Weights of a small GPT-style language model, trained from scratch on English Wikipedia.
Architecture: RMSNorm before each block, no position embeddings, tied embeddings, ALiBi.
Training: 870M tokens, 13055 steps.
MLP neurons of a small language model. Each row is named by its layer, matrix (up: input weights; down: output weights) and neuron, and shows model dimensions 192-287. Each number is 500 + 40 x the weight over its row's rms, rounded and kept within 0 to 999. Numbers have three digits each.
After each neuron's rows, "fires before" lists the tokens most often just after its 100 highest values on Wikipedia text that the model never trained on.

L5.up1651:544494490437572482528544579528510506484494523474535549516496498484523461502493488488457503494510470496502493508459501532474532438442526435476549459497559495512471529476481491493456515510439453518609524542464537488537510446518462482476590477550548513493489500459525532478539527532605438442
L5.down1651:485550526507421493456477491523484536471516526547518470495453554542489550527516534472540503559490460485471556479588472515545449490563474543462481406489534579491501472426568520479439488477479455486507485558539530497542430500564582521499556447523475434461553488494484515523566514480457557510
fires before: " ", " (", "2"

L5.up1349:513444535458528472526438546497405459453460531577537503506488550553540514611473528474499490522518547564491516509529535494510517561549485495469438468478548467442551469477549482548499561486403547525474568498626472576554535540465538509481469497571523461547517505489502492484455502443479518544
L5.down1349:471519511521465520551566529490483476486493527616523508504536507481553553502567425461524494549482454470634441503526452505538519509497484481431600504504544496503471502541431476458507490560477537596519496496525423558478480510450509470483541476493560480571531445484465573541483487426541494475
fires before: " ", "-"

L5.up1752:497436470500548476424543491480480447494469574460511517469517487485521542536511536523565534482417501464526455510511493481525474521431492475522504551471483431513512525460548498514495541538541441505489495515437538436479483521553465512534579499520424538466402558479553470553445545574546477517
L5.down1752:496434609462443535455520520491533507515477479492533479460521449511404471455451539542549467510531531428496535527471528503508489482491636440489544416542470530556572428540488540486528526458450425510444510549467446576434513500460468502471513512586531540464531454442548540483571500552499439481
fires before: "1", "2"

L5.up716:532466467514508514464464442466476523568461487485463458486408532585446525464477515520551496508519479459544469431600511506495506542559550494527547471495427469497506503462476547502475505496552470451463512548445550480492512410567496486508582528560512471469493452467489461487514536516483453515
L5.down716:493422508442538571445573485503611563521486450460462501512439450515544481488526591558485511500490482474489478537553549506525455399398544447487496487468509439461533436524507487495524438511479532540573496457523482487391422456476455535584519523531535477529516455424456491557479556501481545551
fires before: "1", "0", "2"

L2.up1089:532469538478471561482439429557537472432480473513524483521515486562480467456552518538515504500549526389449507452452425525458468427460452487498521495516576561480498471503509515430555376484506475505549409552544543495487551525517436467508418421471491570412419465495528425428555561541482417485
L2.down1089:520537511539439516478479505474555500417484482454484478573449500582465538525514526493493532546522553498447548467526487556481495495479477512497558467518510512466451465474511459443529495537482497469566422437503454479503650484521506512502492438483521486504407544515490441475530474477520523484
fires before: "==", "In", "===", "The", "F"

L2.up835:494448504461462537480481464476536422527474479472536520527562455474514537530539523489468532505514540461524495461533433477523546510538468500544465532492542530474499526476516551426503435610530496493385494491503523485490506545524515474482414442501523487475448574478539396555492485498534446499
L2.down835:492539530541489523531481567432502513511519481528530456551530496480500506481492557505556552451513480488507545483490493530499530478490567505499509491538483511593471496449547464454460500460486491478487469544477478454528465470500519464424514530465474479460505460491551506476493527508508501533
fires before: "==", "In", "===", "The", "F", " The"

L5.up85:534493461531543451514471466404449571533478475467486454479511492540525446570456515479545498534488605481529455531472501466588481529490539555538515523521514450516538515498560530438423449473558436511488526543463532539503492468584465543455508527465502443429505439543538434557467487497486503502
L5.down85:507487542536506507366541461531447498470449468488514552391471499474513562452538462465459501478477526536527533462481474475475481493500505536560501521398463478478473470514581562425501438481528485508518546510467471594470553450549435435543499507430472501401534555469518468543520487471499477471
fires before: "9", "1", "5", "6", "7", " of"

L2.up314:570506491500508458570450542534540494453559453501495515495447526422573475507512428477546533504516543485496573421563549472582456523584481496428480474532530536506414487437621491520556458420467389529518487490526529529551489565466510502469561512434453461516491528551440534499513505494493518515
L2.down314:504505531474487521485514481577567416489516463522506432525441509403456596451490558481513549502407555476517484484528471553478520467533497491503498469453549511580521572500512570500495565468492504489537523495560552459510473511481504484502459522475446411468533483519502530405570488515502521435
fires before: "0", "5", "3", "8", "2", "1"

L2.up294:522475507505547486509461541430542460493482508486536497566435447545577545491537488425528488441419436510489462460505499540489450512513484566348528548496493515563447564525491532557451444510443534474532476472503529487459533530530526572455488447488481575469458450537494509511457441490377510421
L2.down294:511474483460444480534477428521541463499533506555521492473532529524496497526544530487513450540447509465519499511478487490488442540566517450464550564478532507523513488526508558517549463487473466454591570512471460517510525469482452563528521458450536477532588522488573413460481462560453487529
fires before: "0", "1", "9", "2"

L2.up1377:498482469521514479482497500475513443510488494505511504539489524499512481569520478447492492461518486465565455454474466454464451470463437542511482557465552503491482509452555497371513408507557434508540485478580529513470516502486565474519427473439538488504438486483542431526503526486550450525
L2.down1377:615494542523488486492498514408516451498480474538483494497489529443511503437496451507411465555470464532512549476481488535531437529525594501518456537529564445483477549435506484482460535499488472451479508481574504465504498500526550456489457482510458500584526511525537468514446555450444566558
fires before: "==", "In", "===", "The"

L2.up737:495488533513430487498461486530555444484444437479469521522555515609446501540548445526457432439477465473519459406461407493431474485450429562526510488517505465494505493474541492437515437524540416544520430570533500468442526495470496458469457457432472438552457468476561397492537495524490396499
L2.down737:474519494509488546466481494490527443478500582414503518523482516496504510419477503559489482457519521529536508522515488487520518529514512471429498490575518499547508505471568549532497521505487500550428525529497517488545476511498567465533475458521524460424543514505489510546510423463488511488
fires before: "==", "===", "In", "The", " The"

L2.up1432:524517552430498495422448511505491509473384480550491486519491481551483478530476524477522522488517463466523518514539546450529501466486483505442451549535480585431529533475434461412493525524485464496512572470530460493535553437467461491470489519469535538464561455584437482535415531551533411468
L2.down1432:540534588465488518496534490481453520501471549531487509492441543529484525590513546499510507529506444473539447444568433535484452514499500496470489545567587563477517573602423499541474522549491502499483541434480401461505485495444478483467531540488522513462508472537522517535524515469457494486
fires before: " ", " ."

L5.up1406:441497502476464452502466559497560587533492464544489406466549505487586507562535442481513525499502497486433503549484481529583517433434475503502490414493585455502542446435555475539473577471453523461517583510495501527503508492443453464519522495553580492556567461441574542453486472535458496476
L5.down1406:501500447459443506474523500552488556543561398526504496518529481577615488496531524512566466508432501466418519461542463589422557521487409416577454443515452557527460472507530521440519583476499551555529512460513488432539547458507476466493525503532494503463522481507562509509530528564533456516
fires before: "1", "2", "0", "5", "3", "and"

L5.up42:483498543516525481536547560510472523576527472514481487488506477513503509504529435466446456497508559442493487451517526552512562521566497510498431449560446521575512539447434499514515495531458499517477481566461527525560483529475446491518499536463515484554539536460477488542478522474464504529
L5.down42:544490473508442520460532627480548524457484508478504489387483532512500420478497460446442509447463555473550460537463424481511507442535538498494500497491554433507483521496456455538494494536542462555413484457481453518488581468514544531462453480488432547518508496403522566521487502422493573510
fires before: "5", "6", " years"

L2.up1532:548450502471408513493393504544496466384449471561550518488503462514516526497530479553492507529560562488530482554471515508471501532470441530512520605484611548507455468473488494485466454597504477534495520496540482490501533508480447469479438457437514533503528437506515448491558489479415435462
L2.down1532:464527480530389489473481494480512489510486532502525468422497469523436493528479565538534443516487469448506514469509466522546492521472580498453575511577505497506449520467410528454486529546494456478491510536571511451509471507565507433438547491507491530482531520432471530470509558422552530546
fires before: "==", "===", "The", "In", "F"

L2.up184:460510469409544449447501452473407507497511566458445519531478533410512465490464447456495547487444546455487530541495479515520526455522513547458495471496582498528481485439502538475423535481424517537561526459467437528553508512539502482501500496539615488482454528414450517577468527499535496487
L2.down184:573530484516526558515481459515461497544464525457484491514520461487493434447534588516479501479464541463472547517497498479482587507514520436482542456542449487448464559553476523539482505492466475508472529503478460547458610464507472461455528496538569464481532509506459453470520550479473449476
fires before: " ", " |", "in", "ull", ":"

L2.up602:452441501503503495433463445433622415437480545503524480504449483478448504493486506473544532413454425513533473508511500470532592544495470514530476548440539446453480472460533457482490479578511489461571552535549511470528550505475519510488548505497508497484532475572419503459494574557502502477
L2.down602:520548617495496526540488492564521528542514446428474520444458458509556531443480533521573476524432472447557554481446471513543465501510541444511563497507481590454539511535530475466487509497463562510512438474532535460464499542519498547525466547541489490511446492478474540505441516507496397568
fires before: " ", " |", " Under"

L5.up1025:489431508528502543540460421482518551355519456483467522437442506472440474486472496552433454556543535434519554502509428480427503464496499523549553571520504478514476527524549556584548505548497543555440515578478584561527505461498494441541521549522498488442543360488505478461455516458461521515
L5.down1025:530525477505530516480461481498508493434431487517551547478447461542490511565506583523528508572578548482495480499536522523481464485520501513498503519495561502600462541494563497501462452497488525403498512513535524529475515510481516538463534492496504489511518568473494534455529507531473465513
fires before: ",", "0", "1", ".", "5", "4"

L5.up828:464476565464506515491504500467602506495525446475457507530551482478573564556473518494493496559455431532535466464430519517501510487435480480493507532498526482474488496467548558478534519528493502508526500465493523445541475499555498404494573482490506397518468450539485440534573527504468433508
L5.down828:455505575516522474583515486485544474509550496510575545460465481475481491561463458500513559497521546563521496506472479519552501500560467491482455463504452507494522484516515539481551553584456526507538490466445638565433508538503412504465556551496514451452537530610587473506512429487430542493
fires before: "1", "2", "9", "3", "5"

L2.up1722:542542493510495523441462500445449443513425559473437463491517499524531447546491527430461491424537452463439442524479502487455458493525463513454504511413526554516477588508471443559497452502465441414530545511449549495553461518503444523515461450509534509483404499505514540545471536512420351488
L2.down1722:512498550515473520524573532442447527513469536500499507541416476490528496576421511485509507427533486509536525468527453541541477488557537453476533537486552488510419500482506540480515537493527549435494548466482467479449411381490512496561473521500495528492557447515502470497520564510489434483
fires before: " ", "3", "1", "2", "0", " |\n\n"

L2.up1501:461518520435429533507518527501500481545470509478521502497497510531470528528464530448500556532434516509513518512549475475481563575465467490506557510473560496512547497536560520439478526445547489568507579566462490494518601539487452558466450525496449527528468513461496494507483462452558472467
L2.down1501:506512405575510489483478530548533542517554542524462519461498577525464522463478488469450518496560557529528569530534469442455525458482536513533558476431485465517538522485582488547530565507423492480423538527540465510535454509499464507489512449500412507478475422501543535499429473526535452487
fires before: "0", "5", "2", "4", "1", "3"

L2.up222:525477460475558548558503478488527481415583515440470473566543518463528508503466518517536471479493466445516460420485564490490483475499471485461505530534492507521518463495449523517563488441511502422492574517489456506474486485509457457469491448497488460544464490516523483465448494604455506518
L2.down222:479558512534574536563533437528500468468521514509542495486522549462496462474474495534505434453508479500431432478539453472531524484509537465425476456475523471518498511472470581573532533512553449492520523478489561583459455503440487438564524486530483497512505522463440541501569485479532510482
fires before: " ", " |"

L2.up915:488547562486479561529496560551527517507476481486463617524460525521458501422408556524531570488532533498489450516504527467490422595518498479464526506514443475446473514480580480469472518494532575509549521486502514508551481552517520546503456474513486552474491532420487518490485433541416518543
L2.down915:494456442438493511535524492597546521500498497585489511461456445498422615505517564493565490382476548444558463510536507484491458557585514507462556499434519430440505550606528483548512527488480504546532521558564506476421475506543459521515507491479469555549552552444522504545590467533489523539
fires before: "0", "2", "4", "8", "3", "5"

L5.up168:419501554531433480577500487511499510556491497480468496553496511446490546402414533463479510473520501481430451477511490541518530487522485451525376441514533490439448393445481498599503470462458522509455540535446510513505465544505417486555467493526419477557551466495510543420515471497510491487
L5.down168:535512469601607479496478520612465552491510499478457561435503444534451528490550458543540457468495540511533502520491540522521520517532473459434618475564569498529465504536474420546510508462463487450521521535530464509474493464434494490464445545494535534486501477516539545587427510482485461495
fires before: "0", "1", "8", "5", "2", "6"

L2.up1364:478478493462492490472529502454479537482518443492492511460484516449469520457530482552522569482495478540392422494446464541437535528488575447462556442514508527486559525542491516472488502533450512457483573486501518486507564555513521537569562506531461460513530529495454486541464488525504452454
L2.down1364:510499570472578502538450484479462525484512567546539535565473495530483450502504466487464417546501465500486570519507490494489476441480507520484489452500473476439474468518504543410449487465495493473448451436537479437501446530489536510587478508501490488443494515431475498482591492517550558494
fires before: " ", ","

L2.up1119:413478541491490533453477434441519431518453555471527513534505462533487514573537526524522504496556474484463485472499420501484422487561475529512487487514534512510511474524551508482486446488537435550523492603487485427522530475530440500503441488473467464488464496450537437471555522465513401479
L2.down1119:495467542536471531481547486491538458510456503454482488552511518485531531470439516493519476430561500428489472512495546493459529471498486515568553437571489480523418533449492408529467528448499462525498463512459524433555570523467539448512471536558461521441526501485530482502525522500511453521
fires before: "==", "===", "In", "The"

L2.up1056:554454536559493476452426477424481488449458470579496484492528583433517421508540444484553495532553535489493551458500503523473482480473467542559513443572500526526520547503577498449602513501475514470509555571556399484524536477511460509483524451452492494511512475499571407554524510530490485532
L2.down1056:486603563557442534417541497496485458512475514411538512497440424471507533525516590564466568464498431566479492577503525534548473552431527552504459550494518529532521457569509526508500536611501494465507539549485465567442519572534561510561512435491498532518546554492491516463533523429504520526
fires before: "==", "===", "In", "The", "F"

L2.up437:384482522472532541550493450504506495525472511478495479531400488523506545479513512483448481537452526544497436490560459426490458600545469525454514541492499529526490511507506472462469466509482486462533535481543493485527502528421505556448444461489473440495492491494437539429527457442459441491
L2.down437:501519513431498478399477455493459491498491516537485484455561524547467538477521453493542493460496534449421579547516542425478443497558571506500608495515445501422447493517553539463470533505507503467483437485477477477468487461480458513558470531472458506548498518455504488496580479415479418529
fires before: " ", " |", "0", "1"

L2.up786:468458429542560453490460453515482450471447466496501511499555516503477506502531577496486449492533499484479478461513463510517458487572493564521433487542465501511477472445539558573522422484507478557498417501589441490482518477418469451434482429451420549445495473514521440461480461455524492511
L2.down786:516508576499549492525468649509458492538468511469597474444508522502467462459526499511530506492455522547492498469474513504473538542535541463558574479529471432518552456502497480493476519539572492476554494558576491435526617509490531474514509461454539505469454508506582509563545438499434467528
fires before: "==", "=", "-", "===", "The", "In"

L5.up332:457509488437446481487502478494562516521512555472475474498498472446554479513448545506398516503520461465474525415482523525507500458536483541543477551493525491534484406522583495491508512537537544504508494450500532544513499520527528457477528587512520519505588530503447531490448553493424445500
L5.down332:568445489545483527512594516477432509579501582507527568583492465465455497481542486442563470483452497506482451409486527407513515567453594474539505503488558546519519454428579526410551453478421460468484466463429444561496454521522449535536493500557514435536503489506516448539519471470463519459
fires before: "0", "1", "9", "8"

L2.up451:548529485480507560462518492436573490438545507437576541539538540459533561497495525456570502524517510447496477469473552530463490475494490537566465452487545494521495463473485466494537497444545464392480522576513495469556492389499542479520544561462508463478490534537481545487531456500518474499
L2.down451:445490518521497443566500469466491449489503516521481520505517472514430566499531577481575489535452482464487473484504493421569549451541468493555490495463537508510488467457561418527500480441511542537554501543526511435556522466479449546452500519517510492564422525488462482453538508570531625516
fires before: " ", " \""

L2.up151:489496524512502553528497532446495464444523560452496485487448534495494487512515466519536547542463467519555520479530509485540479497563492510505521453398511463506548510533446516424480521544520519414478633508483476521438501425547528540503570479446539539512476487497467460524482534539537451573
L2.down151:516497493454579518511598522465488491493431506444540501480514510511494542474575544455560484544526431480496412517522468499493502517542470489474488416496521411478485590502592484579520522505558547458558496464503473521503551447492531528458452509481489590505499440544487478453508551493495486497
fires before: " ", " /"

L5.up1206:417432429499544528531551480487479496602490545446578523521476559510525491518502566530504445504479479489522566480540489461514516540453555558536492523584483571489492539476563432530456482493530445534512524528510487538514439426513432498519532484494533521461501479493507440508414517564501507518
L5.down1206:461545559469474469488518557454514514549534463537543475509543494493525489526488587460496481538484554499483533455479432582428523495506478451486506433544536493492575505521540449507488453497481485568496567482475509536518462460427489446489502535579534567524484465468508517467465468528523429514
fires before: "1", "2", ":", ",", "3"

L5.up47:511452447473494519546439600523495459527524539545539508555431420507489509550509479513508534411446549467540520487480514509469485479528524460504510555443532466426497466487512487502425461490472529521575503458422504484546515508521509541444495529495570493435509546503487481507509584513565564492
L5.down47:509448534494565490551553462498614492466395447520469477551512555483506440513504496530490493506478499542553501544422493496472562575470490466538591564561578471535521577504540533498501371505507452479425560393552492483510441433452452428418492435545547400511496507488490495529460532522469402512
fires before: "1", "0", "9", "7", "6", "8"

L5.up839:485487480475516534505405467480444569538519504437499481579489511435471378444480515460471532394478565502511541479548475532481489568511543551555518478463497445435506527572472411537457537495532499500451530511497554429494444465526534511492510513573511491506505542444544556572561485517443492469
L5.down839:444488479477538447525430534508586547493515526477478473459506478448536462394450525455542546484544479473474467454508534528500518533506486532411487554501527528480529455569534485595436504407492480486513505503502506510514534434414445512516537480549482513557493525446523512539498587494474506469
fires before: "0", "1", "2"

L5.up602:544466460470485527476550452458487522503438501440514524504514529491496485490478433473474457540447424525498414461439492531579454537547504460540495446449438539494490511415432532473508574547547475501484523462449457519473518442475461562541514512463480566471506440522533495534485521468486486455
L5.down602:506511464439526534489502489464543568505553534513474523493459470494470493405482477506479429537585512440572484492517537518503511451452455493526460471549513521423475521493483573476477577426495462457427534473454471514496499493426510493402553483503494444407453520499501496539522450491498467426
fires before: " "

L2.up791:503477482477536462469444553517496518515509482481488489521541502538516552547477605498515504454445490487462518461506497486539471450422496419516481428483517530523487541530457532498500516463547466472533588479506497455532472515475482441463561514548532478560544424488503495454542490505467522472
L2.down791:445460517558573507561483519493476506488497485522472464490469491503486492556515552488537518494513460426467512455531506506578523467427581414566541450492524519469470506529514445472495517479481502484571524550510500476452474513531501408498521483476478501540541472485491504498504481487420486492
fires before: "1", " |", "2", "5"

L5.up1119:540521402456508504480592512535570497546517482498432474568574485559555541473499525429505513487511522556376524480501494582473475520502498493526484533540454512525467503529531470456443454533564565464529561464461548508512521570524544472539498569492434448560524551510485461460470536447556521438
L5.down1119:394453460507443516460477539469492492485565609414508480488498478502576501519466556444491556501413460505488452540510551511553549508444461470520525613477455522443443544534528473544476486524444522475530415503470429463481508515522521555557414500422481474536459572417507439513468433427480436429
fires before: "6", "1", "9", "8", "4", "5"

L5.up576:474485554563536508558471516483450539538522482550545482536461499474464481459495445461480526504525499417510447592432526469602523473509521512488505483549488483575474558524531407490437492508513512493505580459521481511456473550468497470486547464444440508466416476459499558480486532392533458445
L5.down576:505514509536470526509483441564514525545562481427357556526499549504495512457449503515537513508508508460517540461477526537482501464501437590416436498513531427590500493423492511508563501577542502427450521473518547529563581480515518501537455528541473475497532545478503561453570472490527475543
fires before: "2", "3", "1", "6"

L5.up330:451547514462528496519445509493490600556457539470488490541543525493501602534499552494490475474458528555566519566424429544571478448485431535478447427510453500552469508530554457528492514468529504525462544536460564476500518429495426533457515519528527461434500510542461471484445539564536483544
L5.down330:466543485558478456524488514440473493469458515446551484497484494522551486539586540531504448486492473500512557521524474468507480477566454457608574486504449495570427426488569449544531555457576497573462484519525469526496463493452431517443457549454508488519522518548548498482489420479458489411
fires before: "4", "5", "6", "1", "ani", "0"

L5.up987:483470524537573544441519416458530559482468457444494532471469473480520468501511483569507429465452505517487567501485489482408501516523509515511569517426456519518486470470528570506524466518494458525495506541462557483521467484609541536467509504529573506475448490477456478527484471552464453493
L5.down987:566505484534452453440538579410466473552536579526474509533515541543521489564489563525462497399549511583504438577518540452493481546507574455414564571445433536485518418532493541478536486566492471560479511454481521524468503511566466538494561426499554526488559509527464518513513435443539447510
fires before: "0", "1", "2", " May", " January", " November"

L2.up664:487561464485540469505471530487496518441477521460464527515526528505573428493458483386462555541476503498572511538522505505495566501503489505520512456554403455553547444522461485472590514511541529476523505532424529493480483416552486554473558436498475478464467510449483505476454573522569509467
L2.down664:437422453599502531476451429482527439522509535523498483527476523497529440531494411466451561482468521444512489488441518543471548522466488515473540476517565524532470525491448510523523565526559569511534417569539508508415500467469503461443492464508547464488520518523525507494490534515506539456
fires before: "1", "2", "0", "4", ";", "9"

L5.up524:483487485482561541461511468525441530512507578439517496540576454492533452526462458506525495487501488507432471426544453458510452536488547569445558404471572512447510593504469514501485450471466486475467566452484463479560548492509513515519551514534552471484510465598498439567532554506453480447
L5.down524:539503563508510537459497508526491483483533594513518493514518529528526553567408518530549480495483491498449569481529480459562524470455508478506537530522518491453511517476432511471506476452426524485465543445525450515503459530451531502449518516514514544403494522512485496521578504551526449483
fires before: " ", " +", " −"

L2.up199:493450449553469524455470533469407509576524514473465501542459473515511419520470483571445442563488514497510479538506521472468518550523538487517513483539492521572499507452519512522454481539490532564444518528485567480533468457528452456492509520508527544539475526542537564489515502506477434504
L2.down199:532497525516522510413514442440503478467534557511505515500448497483469449481478492509480451513503525522562462432505483475450485507570484483535433442481428490490515455520482447577514562457540416510490565497489486539464477455485476462519558496485416546474442514581447521431504551544455460427
fires before: "2", "1", "8", "6"

L5.up97:549512440499446453539490491531523569515537398458408437467515508461584483474601526535539528447466500514471545581553447467450550514509535485590410483500508493487516478477462482495502483421570444530521557471547519504548482548440455535456542512474490423516551495473523469470519514496540541509
L5.down97:503487464469449495484449460639532512508527399415407481481488499485513523423560541539500466481498509506493491508521549512457443501418498535456461483477481533496464512468472447543477449433548481518479526466539459526576505547488540519480566507452470549529514459464482516502464546512535524571
fires before: "0", "5", "2", "4", "3", "1"

L5.up718:494506555478515548473506494487514546524476492489461457460496474553502561459414490532523462460524555409494496460495526468537542570517482459505525496498583539505501529460518475558521466430490525540504506418540502502487470480480420465463447461502471489456503509488457563454522448387544484509
L5.down718:528541556537461452450603480641472404480515517489518472514492519561518552538489488498442475479415528432485431550486551523502527455547515531490489484539469513554481439525538470497535474494503472508549522489485508451492517559513595566492450540495454454453464479468463484505549398541456506444
fires before: "1", "2", "3", "5", "8", "4"

L2.up438:482453550602537470492495492449460479454435559491527510570489521444554516539605468524459505488469472514513473480451464465457501489500467467514528535477489523515491524524501481460501483555521536522472500485534515504607535511555462519505524487431524529474417413456537478490553558529553448497
L2.down438:532502512458465504521494547415512425475451448553451537595527545435505484472570475489528538527538502514578501513451512485455445506496555455506520510472602474527435464468485535438571467552512540471520495513525447526504472517502569435524427440461503426509544455497482477501507458451511520476
fires before: "==", "In", "===", " K", "The"

L2.up1189:523531510398537482484488496551488427488500440481531491465504568419472484501531541372455467477559480541471476463507504546436538428500516549490519603426525521520504531486483510577464461467462471468443513529567481475457486492494462525554564503595486549519519475448492501553426501522544440480
L2.down1189:545582463573476522464578424526481434563534506478539468517572473469510531507498513414518449498502453483489545539576479454494491463493518578462482585509575467499504498519543494476505404478443504438512541526485507433526453508511542485466497419527579471465526558506376498532558516516481532523
fires before: "9", "0", "8", "5", "2"

L5.up1066:458515430468519482461495405497500498530498523497516503538541523493434426502433528502475469562556533508498470536479446376450502478529575490451440516524456517438500558494527441528462554452504511540491518495456561432522504437549483458505511498476469517523475525487561529531539383486486510464
L5.down1066:520562514483502465498452408471555445434449481520437450507513409436414482611534554516477493536408511520491510513512442497534409448523581531495498504473505494487519535531549517571554486466508455488434570530539541491519465443481479515560484569452472503546437536496505477484500500522519477492
fires before: "3", "2", "4", "5", "6", "1"

L2.up412:423467523492469538410443471417497453526510547382553451510539508509521487570424545488412522535507501420495511538514476444473486576508452418421577491529483477572512540509523491449476507444511476476495538569501488466491477487474430502545500411499463464523560535505527522504487469462504430483
L2.down412:504510436465500496479506482508516449521549512515505525493545571485432479455539530514535430480524498512422497532505436550444471502525458512463458498447543482496470523530500534488478530438468462430538525406537538449523480531478528438464469496563458517502520517536519474555487513511481497476
fires before: " ", " |"

L2.up1165:488476488484557482516455536459480507498504497499467519585439585484506571524497482518490533511544534445484464505457460543525578522541541546441500539446481465511478562552521475521517507534427446554464507537542466510445455488460454484567531518485525458521452466497528486453424526486560491516
L2.down1165:499525527478506464498539489445502490586428575458482531489522445493525438526454469534465525493429464574467606492468450523512472515471547527550436530515507523505409459499480452473500527527477504491478496532502485509479547463501481443555511455475530497507530476543583522444457562535556492496
fires before: "0", "1", "4", "2", ":", "6"

L5.up1503:494475534541516521513499521472422446436468500531529458450584443495548492457481494487501481468519456485541426471530463536506457555566472485492514512407440516446552519512531440547572461496521513493518518484520566505517545513528514459509529528497552509563442488463535484511500533495509506466
L5.down1503:499526494492446467526431501448498471540465531544527493462502504495521484513538526526558466484507504498490513553474487440482515558530562535522502497526493501572559455481485509473498527525615450530480532465481480519450553522508476533454489493562467518534500501480496554489591520452537509465
fires before: "-", " and", " United", " ", " state"

L2.up324:519457440444503595522469521561542438565566534494528479484455463477581499527526476498460487544463450450515486496593536449507494461491482483453548483494511538514483572506476559529426556406438544401544488483505476448491531574455536513505510436446518501475453485474557459537535418462556500408
L2.down324:483558425448525492478451525454470516517513518519405557494455587527609488494577526477392457500479477501481550523435540502459450511472534506505561601496472469546495536545493553605479522470527604481440476552510501476539480522427502525473517464436524510455526478498470522512590511472497523522
fires before: " ", "1", "2", " to", " of"

L5.up291:401514553471480513486395518514561494489492463441527438458497495528414535463502509500511469545531414478515510513420489477480422432581475464497455424506532520472440542471536481546469501531491517565522565524485531516474489461466550474495489548480496536545544468484530541438447364487504499492
L5.down291:510478527498484460534490529505448496495515486408484506453510561517602519518512503516531541514531462519477468497478510468470516555509480496561639489466513517517577445491555464521556407464459501475429452488492428416495493529429440459486483470483583448470511543502520460528533494491513535502
fires before: "2", "3", "5", "4", "8", "1"

L5.up464:467452477478564529530523522592542557494471499495481515514476448544462514499478410442492538453474435508497569529536512515539488490541397516480500545511491475488499479452535555531476512520578456505551526452550459579446504514477486459504500467528539500541543513509474459473589521491474530514
L5.down464:489549523437531486616518488520535533432443549500447513569495528488481479566506507487499413518509459515621500447443535507491500552519456491493505499472572518439475440512502512541505490480547501455494598490525489501558516476443561505545504523495526542437558565499452556457475515482502487530
fires before: "3", "4", "5", "6", "2", "0"

L5.up405:519437524486529498539474540504514481506472474473496460577474544479459502509494493446557513470385530521459469541524560478528481525537594531513519463444481433451456479572520567495507474522552520492475457480407506478485506493555512534487499480562476529511501496486458492466484602521531469439
L5.down405:459486497520516466506469517467511529515485409448535473506502494522521510468425516579465635560409470511458507516492457474533490525495476519521538461506525493482548518487455495488443490521545495552570492503442533524456538514552474581473591473507410470484546527483527361472447574493495544453
fires before: "1", "2", "0", "3", "6"

L5.up596:484490494491547491552517482488555516506455544580548493497550522532477484475487475482450519485561452456491607543425575503511493432556500485541490534506485501444469464487435496449472473536497550496490453533490480510491459521514484452530561465522480521465503514512467461511483493531471495509
L5.down596:502490497506545524575524481472597545462546515511504480553524483552507518471526543562434474497444453507489544501463539494455490443569566508446421519458473444481523433566506492447545538497604510472545533557510481550519483477488536475499513540459549548493456503469440529503510507486523467517
fires before: "4", "3", "6", "5", "2", "0"